Weights of a small GPT-style language model, trained from scratch on English Wikipedia: 8 heads of 64, 7049 steps.
MLP neurons of a small language model. Each row is named by its layer, matrix (down: output weights) and neuron, and shows model dimensions 357-452. Each number is 500 + 50 x the weight over its row's rms, rounded and kept within 0 to 999. Numbers have three digits each. A neuron's up and down rows have the sign that makes its largest values positive.
A block is one neuron, or neurons of one layer that tend to fire together. Before each block is what it responds to, as a language model described it from the Wikipedia text at the highest values.

Clause-opening conjunctions
L9.down116:508537608515440507624510543404467542596432503463578479498552490465539453454543532390517551434533514565482509553431482545455537516484487517493524404455457555438514560568462466437535535596511531626535588538490589498447502547528508507510527530538625419506442522521508559473468503432531523432
L9.down242:497494470534516473468521523559471472402505565492480541529460515459471513586485517386559625524511485514525525526576411511557524370576401473485531554526520530436470510509529536489502456474511508437379535470495591538560542459530540506465561489556540512530497487492487514482414470542562452524
L9.down566:548512460488541567497478569470548510466530522524562434555566475507576531470477531453419467551464573511426484556541447487485491478403523526433480451500582585514591502520525548466535415513454530479514480557550490491442578435468538590505500569615614476546490400451436462572441503489480540493
L9.down579:552562472463505606554518515399454512455497505539480465575492537423529603528538477479559453588569377477472431478466454482524501528478510549461491529485397462573516507464486583401511413400519405483526640456519421435514569459517597532419523456541626419592465490502503489590540500417468521566
L9.down698:540527446528472413525548498512538520546487543472448473540504489490458421560526399415579498497572516532456467474477528451488478529554512532434473468564449428504515449471433460571455478471448572580491513511492577539459486525393512489406412420526476499498488507525523559446630528467482511463
L9.down974:502531539420560475490447461453550580552521521530507526607413513541475543456572460466509490481505587434540486533572526524489477513479503549462496484484543598573517526438486561531524475522511534538493457512505432503490518532522365484448533474551440483548546537519490492499460509427444536518
L9.down1100:497472462521506425473451475507521505486485493471535440495464522477514391568616503435578586512535453481479540540491507394528515460553488385448545459537492553555486549531508514611497516564547567617480392502583469595457443477408483554504513415566524412451468404420397478592399415508464434505
L9.down1298:443475483584508484552468458539509483531555433503459467566532520479487515497492446515560430580504459495466569495549506484438527542449612529520587479554479478397506495462574520452537400471467513493482475554473451598564507467552455487457403475514467554462441540430485570488611464461531419549

Role and relation nouns
L5.down210:427493542550536552499487433402507456567504503588612418485464544502420587565467506554448518502406522532453448419570500417519436442523577498577560470538620533544605553496517525481545510452374490494450471488465482436492509527534553521443503473551527496495432514428443464505499516462460419495
L5.down370:534482521509527507477460463404541449445514552510489512486457415566542557491532528442540550455492488520481430448448453463488522446540561524555593541557490548481489574493459508478478483522466355433499508421525483545604447453485479540554497618484562511538423479513452481560547510518395549437
L5.down432:439447532435491523573484511431520522458487447543524596454521553489449524481552487495569496509585439511408500472539539457510518449439479569512512456456458494503550486506457501432469495432489542438479423541583526414555510482437524477523453429593524545496416511548489495469550427505454525437
L5.down436:509462489489502493520434551470490506523546545606521521556558458459405486464447431478506486607549486568431571492478479518561469534488474597465593478397472596623504501460440446488412488511469475517485531431494505529580513544485497497511556486542531498464525437514457437472426497451546568513
L5.down488:496519533532548600580494465515487528504434503443523529489553499503468526611368515598523424487563488448499489417456487487479430466507514532466623565465523466540492457495542515518446504430490376488513413518497599548468433578488534508463527598498494533574443491454428518472469577475503602422
L5.down520:466528544498492512494530529535412454515508561494516459484400500575470462490547491409491504475535643512512486572521547506454356500474535533448485477424431526465554592406446525486522433489510482423385421453585449505489586596519496512493482512562481509502569489477460336487418529498540554432
L5.down1048:423474494490478515520550462486468464515451599532450522535583533491558597536463498493464512530436555515478483450542505573466487489517568545518552459366503552481487608529579438458438356495448507518520421499524440502441449586551449437441549485516504433561470527453408483519443475439518517425
L5.down1224:497424483467471511497539473573486502565478491579522616508452567483518494442436561465497428465500572569571484448507564482513431464568442497496506396470434491540446464487481482540546535432587465456384482531510520553448470477566458428443455554357549581490487556510492480531485510442552524428

Prepositions in fixed phrases
L9.down333:483460548475492561468528537462529572495595563548475498480509508466468442565453536513457537567520427405401517431511561562539458436425502534393513571444496603419498448503482522470523427507574526556603479532418452567476461450558479508477509483474455523481438483565444446489512508504538476523
L9.down359:558576483422445528524539494467511485507500457539510566502476509521447552448465453556479538559542577516488528588452430474519523550444556559557476534496502502546486473496565554429523537476509438486514572527432483529465394490485505518494479560539538531499537559475507585535488484470500493498
L9.down443:609457539503443487496524420432521516603506469542423528498482437428532471565476563532563525544422538523467472537519445503522418502474464460557487454463386422523484511495562575501572445508456569511540499452444478472461491511531542567499547605592535392482585580492518441559544560581550508553
L9.down716:448458487580485503644493459463414510510373554433541552526471479502478457562580481453473443533523555518536411455445432580481587472431543433483600364550605427532455519521524487470460450506609533501492505471532404530420515559459489447528465547447431439401503475449583544457573537524424517516
L9.down725:530557539536433391560444483423468498533419530443636459535465493484465533407535507516450476512541470464400562462572567569487472448571518561504514420568556501513488545517474477589436480506648510557491490410461493426536533475486497470546445428491487468420493622565591632479494509503499485473
L9.down1016:492408491489442460396551461549446500497544422506546433415445444510458379541485543480421507462548557521584531555491536448465515433450492505521574578467429473624504473582497591429453465571590548527484481452426453553497461448447441471462483467437398473456520542498458437437487497446450443512
L9.down1020:459475489481529521480486466491532535454485448555427439440541536469506505521469503496549493584438451558540560565531499583444507425531547417572520485429488433460440477462565478584515473490587549405596452488481443441528491460521414489487432510422422425496461515458478509607423524475460519476
L9.down1124:537532529480523528527528483528571532556517482445455524504464465483496526467497495520551470502507490458558392461564577589507527529500462569569578518457472566486553413501509479691455429521518412441489499451510431502458568502545454536507501566630464469507475578505408631489554541368595518499

Titles before names
L6.down1022:557447514490505498625551464451522500530399485569578418448447487537529490562486489496529443517532510447462488471539564487533429438536544528519549497518531547569453526454402500510525525479364549464467503457524525584438410548588509441456484404529402446458508538441504563496429527445480434468

Role nouns before names
L9.down55:544576456518464464514525472565434596513474488475494506546487509533519441530523442472472467539434535398484495522572504482413429473473411528480474504494522594624462573546470542554575493541451547420557475464554549566525498459505474522586539431434378496487574532503412563515474443445498532527
L9.down134:368554510523458545471483502471515444502490523508500540588510392488427515394482525483430557482520513463549538598496456474468543492468434551485551502520486534517584570504462510434511501439505422500587374526513479480535542532558471408453542462587487466445415455426446438509536473542515475533
L9.down299:536497512459489491553496513502523484490519540563473445477535549600432393435541429551497508506505553396497459488514531496474509504460559443510434537537471507546599614449525388431404501518450612490503501490488533487536480548536484432463513467518504504482577512493503580526540508507510453514
L9.down702:491452447530503534410470526431537477458550502516584507411462441477412460458453433474540547536570401526588567508509552605503445456479508502533501485524401482447440498528626489422490542509501493472462505467499555536465486551586475502457480498601449497530534493492506425539589508518388482489
L9.down808:539461610531499445504489561509569569490519509531481479538555515554525621585482469565541459471504568452538479495487401520451494482582529576452489449389456606489483545626495561527495568488417499593482519576480448422551505446520560532382447607506506502414439467504533474508479483454433494528
L9.down1182:446498495514439487539505559469567487507418550504516567542416421475487547463493549493445501510517565523638507507579409472552437477543574502532580475504555553540507603501466552449431482457492469489561514481547473512536491559549479490438469576464523533579456533444493532466504440448506460468
L9.down1205:499508562541528502467474507463550561517480483496591447442428481486478530413540433550490516564487521518550543504539532489510484396510563414534617473495559530547484602486521457450535527454483491450501455459486464471576442473539531480489480502572487488455428522481434487541565456532443461477
L9.down1226:513490503543405517559558488397421496471539457551528526524472379581412515504444462545462519509446653494533380505478409589498550412492449506537552525466487527483552476471516569491494435485486581518422455489525613498492514524518518497405482465508486472503422525425484515457411377527488489585

Mid-name syllable fragments
L9.down33:630493455545588450507494590527527611552476484494470389427502513542583466416508498433541573528348526603585502477548461511551554523476548470530520582426453442493502516565513483447592515486445651452532560406487528561536521556490544538454542512445532510422574467490510474459554412529530543548
L9.down114:508606518430395568470517391542449490556508406572555483570526514548480547456488477581506458446434505550465505453594595505461464487588410498484596538502432523485486511497592510528473492515501465466543536527532477529455495552457531432539437610486550493493558439466502494619528505581537413502
L9.down398:444520455532490493467473539535477464467477473447456556530513455613517355515612535525553510467511473531509586466537482429586437423484562466512571541513407572471515489515482592571505486476474445604437562509403460476508470565512539518500482481482487551519489587579459490529515500484446556489
L9.down643:483539411543420547566476441495537538562509575480513526466574507532373515460458527522531525572564500470463474514438405519559518452453374453483577554497560510512460538480599545431600425464501524503466512469472472534493478507543505478416491602555464502480608483506506487435526565539538630497
L9.down745:476522579551459661486341492534482524570578499581616533420485605474568483587495418518452461527485469541479596548508604513496542511579497401453465540479408554521532486522535515465492480566466487466517568446523452457566460525433503539474450599565478509393571489423453423404554556447498542401
L9.down792:414470443468463543463503522549462574487517632420516497484495455575567529520536495413535475478453407563591480396453523537567490492432486402463333525508502518551423520472480563458474394397500497562541583437535541533517467591484420506479433532479513448522483537497533565502466513499497515473
L9.down965:552477512422489497460540531537446488479393460466434556464562518527538450552529624461536488463476519512514521430499424500541399514563510475541475529493506552496458538475435532529398520465446446453414549457504395488451485521423465543518416594581485452485509557520464543437486508596523566498
L9.down1239:533536407522483511510512523521612569496514478509560550496560418501447439505503476478492479486549443426459512564554512471393491494551512535515479504478510498528606498497441468514486495535480473465486395526485506500435493475487592362486477469472539589491576512433476525516566427458599490449

Agent/channel prepositions after verbs
L6.down842:521513477421472472531388480479437489508455545478482573427414439436588528587494490480471470578512544521497528488600478456472504452533432474442542482453448524454462534484487608497439631437498532596513500511470523519471558567509430449450482437419579414568524459487586488558490586449534523540

Ambiguous word-start fragments
L9.down347:466512492506485454431463451520506432499474472584531530512493484451502469467541444497499503501482502540493485421541495516502478470413546520511557458515511503535573533535567494476586445428514401448472551438536533473459545544458526547524379436526482550442460518428489431545484507460521460535
L9.down405:531473418497395551486540482483432448423531426468580591499539508452525516418491490553468422505511539549542521505491520551516475538566501496542486438468498503544357491443464480565464441558522503399516480559455592544493518457443552548521490540536499458532454520520447552467602454514527459474
L9.down462:537517574569384521463427539500450505523580467496450420458563597507531519512440449460528436437501472555452451530551593459537463574572475458496493523511550539507555498504451490476432581449474516532512446462475487498408573425550529515466528462494416510469599501470519415555563477477479464485
L9.down661:487527449541502512478481469522488429486507571550531449423431553476498523399623548486504468426520520492425482550500580488469482472455568514510560468511484429548423544480456494519488565497473379565440469457504449459526414505525501503594563469525508443565529519563468460543466535569576346526
L9.down757:532424396465533531435467505445459541500528492543549493426481552476454609497556408385534542542472469439433476414486477514431486524521521541545427443593496515474516482512545561521547453478500454535450496478604444482442515503498438552406452464534555546551427537538461549544457488506486497501
L9.down949:421443620452506555513462500531551466388460582451496521543509484639522533495543540470568512561547432458444478480484544483501456517460453574405419489436490479536455500553534565417500528477540479601468532452417506588547501542513481539494544545552475473493451570526556490533569485596551459492
L9.down1038:534555489562411515495478493468457516466502481549386476485477579481619453469528484484446565488497561481455560520445515429492452475508557461471492503469498567517528512551445555579485441618580526426483582549502511495574484494454570503482546471555407536438486428555455514573447547527522508545
L9.down1141:615483480571575565411541524510521567459497513514523517524465484550552492526517430606572495481525504546585547588419566451500565484511516385481558570417498516626468588505519508520529486483516449489563520468579463417374433491515512524499533469523453538487514483486505463519496554570504433490

Mid-word scientific fragments
L6.down836:564458537483551444451526491637551513374540486508510522532448488405496487418445420465524469548409481515454614502568524467473506458499517491565531492475499592553504465530459441439470601512405488462424472435468456466535502518479519493467470417557486490375458496402530579472443520463511515398

Clause-opening connectives
L5.down116:509558419444550503582442516514511542533475438511468547431443535521606516485397552440508439595570501518559525557568410480423405496406488597498551516531529475505484538467520480560486538415498508406438519569478518616449458482566551498559420505464459489549503567529462486444466531506399470543
L5.down134:542569462462524566569407561450418540490513534481546480526485480465532517525480488537455436430470570484501470492467481505566518562442512393518502530575569519516476480484555448611503491527436498573509474531426520498423441512530514520432491475500460453489467496513525540524484532320457623566
L5.down170:544585512478505508528388477458449512450498520450504539594512555443497490505469522548474551508437507453488531493543401436507471486476577497496529351533442592553502485376522451435474488588473550565516451522564453535552479565502473486513515552550503365511537475484434449542493508447540479495
L5.down497:451443568444473526473481558463601462469447513570526516454495538530474485529639514512476543508449525489498553390442511459460481464540547477412546499445500532345554486486485570538373489567566443489575676439485519500542490594475498625428489533552476500431525471570460543476542467466484495496
L5.down615:533457417497567439494454460549474467447555556505544527457429451487522541456482450529565452559579484512403487479524597528596508518579530564527475534484537488575461527567539447422536575545511485524564539504462530484439516395573508543542492450513541472510500552457565571528501425480514466560
L5.down1088:542502624597498522540459460419522489469531508551562530418568497495606419582433551467569576554466654541530517532541449455517486463546511472586511541433467542479577470519482452458464499526616506489448421451573416447461560466458475507492546464473491454464548482496442503472528525499491471520
L5.down1094:515476522440566476603512504499569534509452509565490513539558494447502537542533535448563531507496495500418518451616519515446526484480474474505475446608449563612492473460516485461518523407450505430526507515549539504523482604498534508385569456515553482553568472478455548419606581485573507566
L5.down1232:466485475531416480548420553457536509484446439441490537526502553541490517482538565445536442466519454574475487561485544506519512504542506478487438519420569528544504465453565515373518455465522542526511482509416477553491510461520500577508491475489459420559525527540472461469558458501500543551

Preposition "on"
L9.down89:465490469540443481468540609494474578437427457515536458486518594570384527428548494514522489495566492445577480519498566573506610553469528429535539511422483499521503538571496565525465495444486532474424523436554529546540517544423511491445530420483509431536482512579498579542490548484546505465
L9.down158:606506435436456534448534436441446493478520468404494546557431599502466536491490446393510574481585502509535509457465559510502510524525545491565523456494464489390561513448560552543483535549433501465427446518514523492484373569445533570479513553501512452489422407507483519517589433603557452523
L9.down249:552504487500561440432497468479471587493489501525554549613422538510471562416475529479499520577407511465575544471423568504525345497352476537513555457445501531594430438513562483504489560414488616503472553514494526501488537555617458530478556526471497444543548549460520502450543489548495486586
L9.down630:531546495517483491510530553445440443530476499482505475562548560523486490516521429547464540510571436451511487486571479573425474526499450569530590463551445541515401619553547523491503510506435536492561471471510446527483443565558513496513544545562509488523514560481513375524551403468565434594
L9.down693:511457425541547530426467516505534567469510486537557585521524477510512508382571552577485481600570437473562469487422524470499459412523503526454495534497428438390456598385406525438503580540527581483546543527407485486537529576521554450507525580520521476407477505521523585511406473604647492476
L9.down749:489500489466579512519477476512433638487473474520531481485492520505535553575486479510532535579508583427531462483534570532546466371509448517505442466535458492502478470500441420464635537444496680471430473466554380507500545459578516477417504453479515549513528553486515494486489591437478477469
L9.down1003:631606478446478557547554522530547535606511523573556553440535461456424476365460355467470521529462585541452474559517472475514499438533572515548433511490425483567549543550476517571538526545451550483562448525497572570439576559446529455506567585444531566502503461459449548621538455483564517473
L9.down1188:484476441570517415516503408497453513414467491573501440607493548495531542492507508476510380419512497425487472423571513438531481575454534542490505552488509472527497537516470580439447548470513450495577548469526571498523443514473490478504551522415458543549579401443519443468514522527525481539

Asian name syllables
L6.down1091:536500474514516553512499553502425445488481516514466523591521549545597452605511496434509413417409515510566437539476574466549566531569436443515443475492509604542428558532532502541558473456482633531533501472589390543522516639493532577540467550551440479501510512472507516508538484520601614470

Negation and absence words
L6.down254:505467563410416536476504460480475523484538520495506505584515470447479448491399545659593468546450487455518461572463498462506502475427528449562473500521404490555474513571427491432518518431438463520441512522475451492475564542536450497469560478506484478526471507533481546524430554404526519494

Early word-piece fragments
L6.down1294:438520565491509512419523594513551444426530588528547542455473463452500428542446549606428525540531484552512473494504518510451485556543457519507536450533383535439485538403468538556530430543502472542487485504492532468499443568482545418470577470492508500404474427455490516560513490482528480594

Clause-opening subordinators
L6.down363:476432400430535505528526525470440535529495545449559533450492502547504462454455459531643495490500452556427473448535478511556435460521430506585485570530523383493528483518564391572557472498502496573524497462528523577576549555576434528535476571449457395586442544562532533492592549427594550598

Mid-word technical fragments
L9.down1:587499546534559418403435543553531468515512524481578445558582473483499461522494582519546536542481456508352478514531500513505567502531523498511513570406519503469580475487436454439414482622490436601469582523572472528560526444512614447512496603538525524510463403419494614440488553512560554410
L9.down7:543553511462431486486543518496494477482545508514469530541498423457492519496476592516525440578424540546547550509496536594537412490497541555444541516561400581404603488553543516451561465479530523522558455544552508494432606495494547529507375488429517557430481511408455428510424535501452469514
L9.down58:511555472479496472450487361504485459537467482573525547471519458493466485596405477479568561499404476477564467445567505535450446488506433473567493553482510538464506482436581468571545512411559634430499524612464526512518603612559523518536512482485518437534541553470458647474572442436525519493
L9.down135:570537570462433493494513414544519538478416397477495488510570445521497520490491566483575448604468463488511499525488529502489468481515530541499493498427508571529411515563462435548478524559527544454457473505553516528471563473525488520552505486455533493554604456373517504571463470466507615548
L9.down438:428434489473517467542473462539514571515500478521393455524491454501521448535447551490426549385461500475505553567538400526445467511503493501536453505394462589583393482535497505493454571513436557585437561408484588523392516467442481469440462459503482462480516552523535424453492505498546441519
L9.down574:406536565433552366505501602620539491455573531549571435536502497464506409542537489474494479487484470466485609454523526510518547391493397535479542491415446508526382475425603491521409425537407486372466561536485542510516427528527570494534522559466495508551448523486480427517516472471528384454
L9.down1065:635504477448550459447512448537458355423471511561442474488441463564428480580532512508624552524420474569594559456492418563565460540486498518546499536460476555503469475481513536455534526565455441520530438514498449494481499493526504553540529561619401493492480413490489592603423552449559534471
L9.down1334:438452501445567505441515450476476394484530546417580423432475488504601485583496417479437560494513397436462568407548530510474541386446487509568572492505469604513510514530502566492460569520418510407428474470454498441539516432329481501517559543521501496470518512513527506593498462442518536454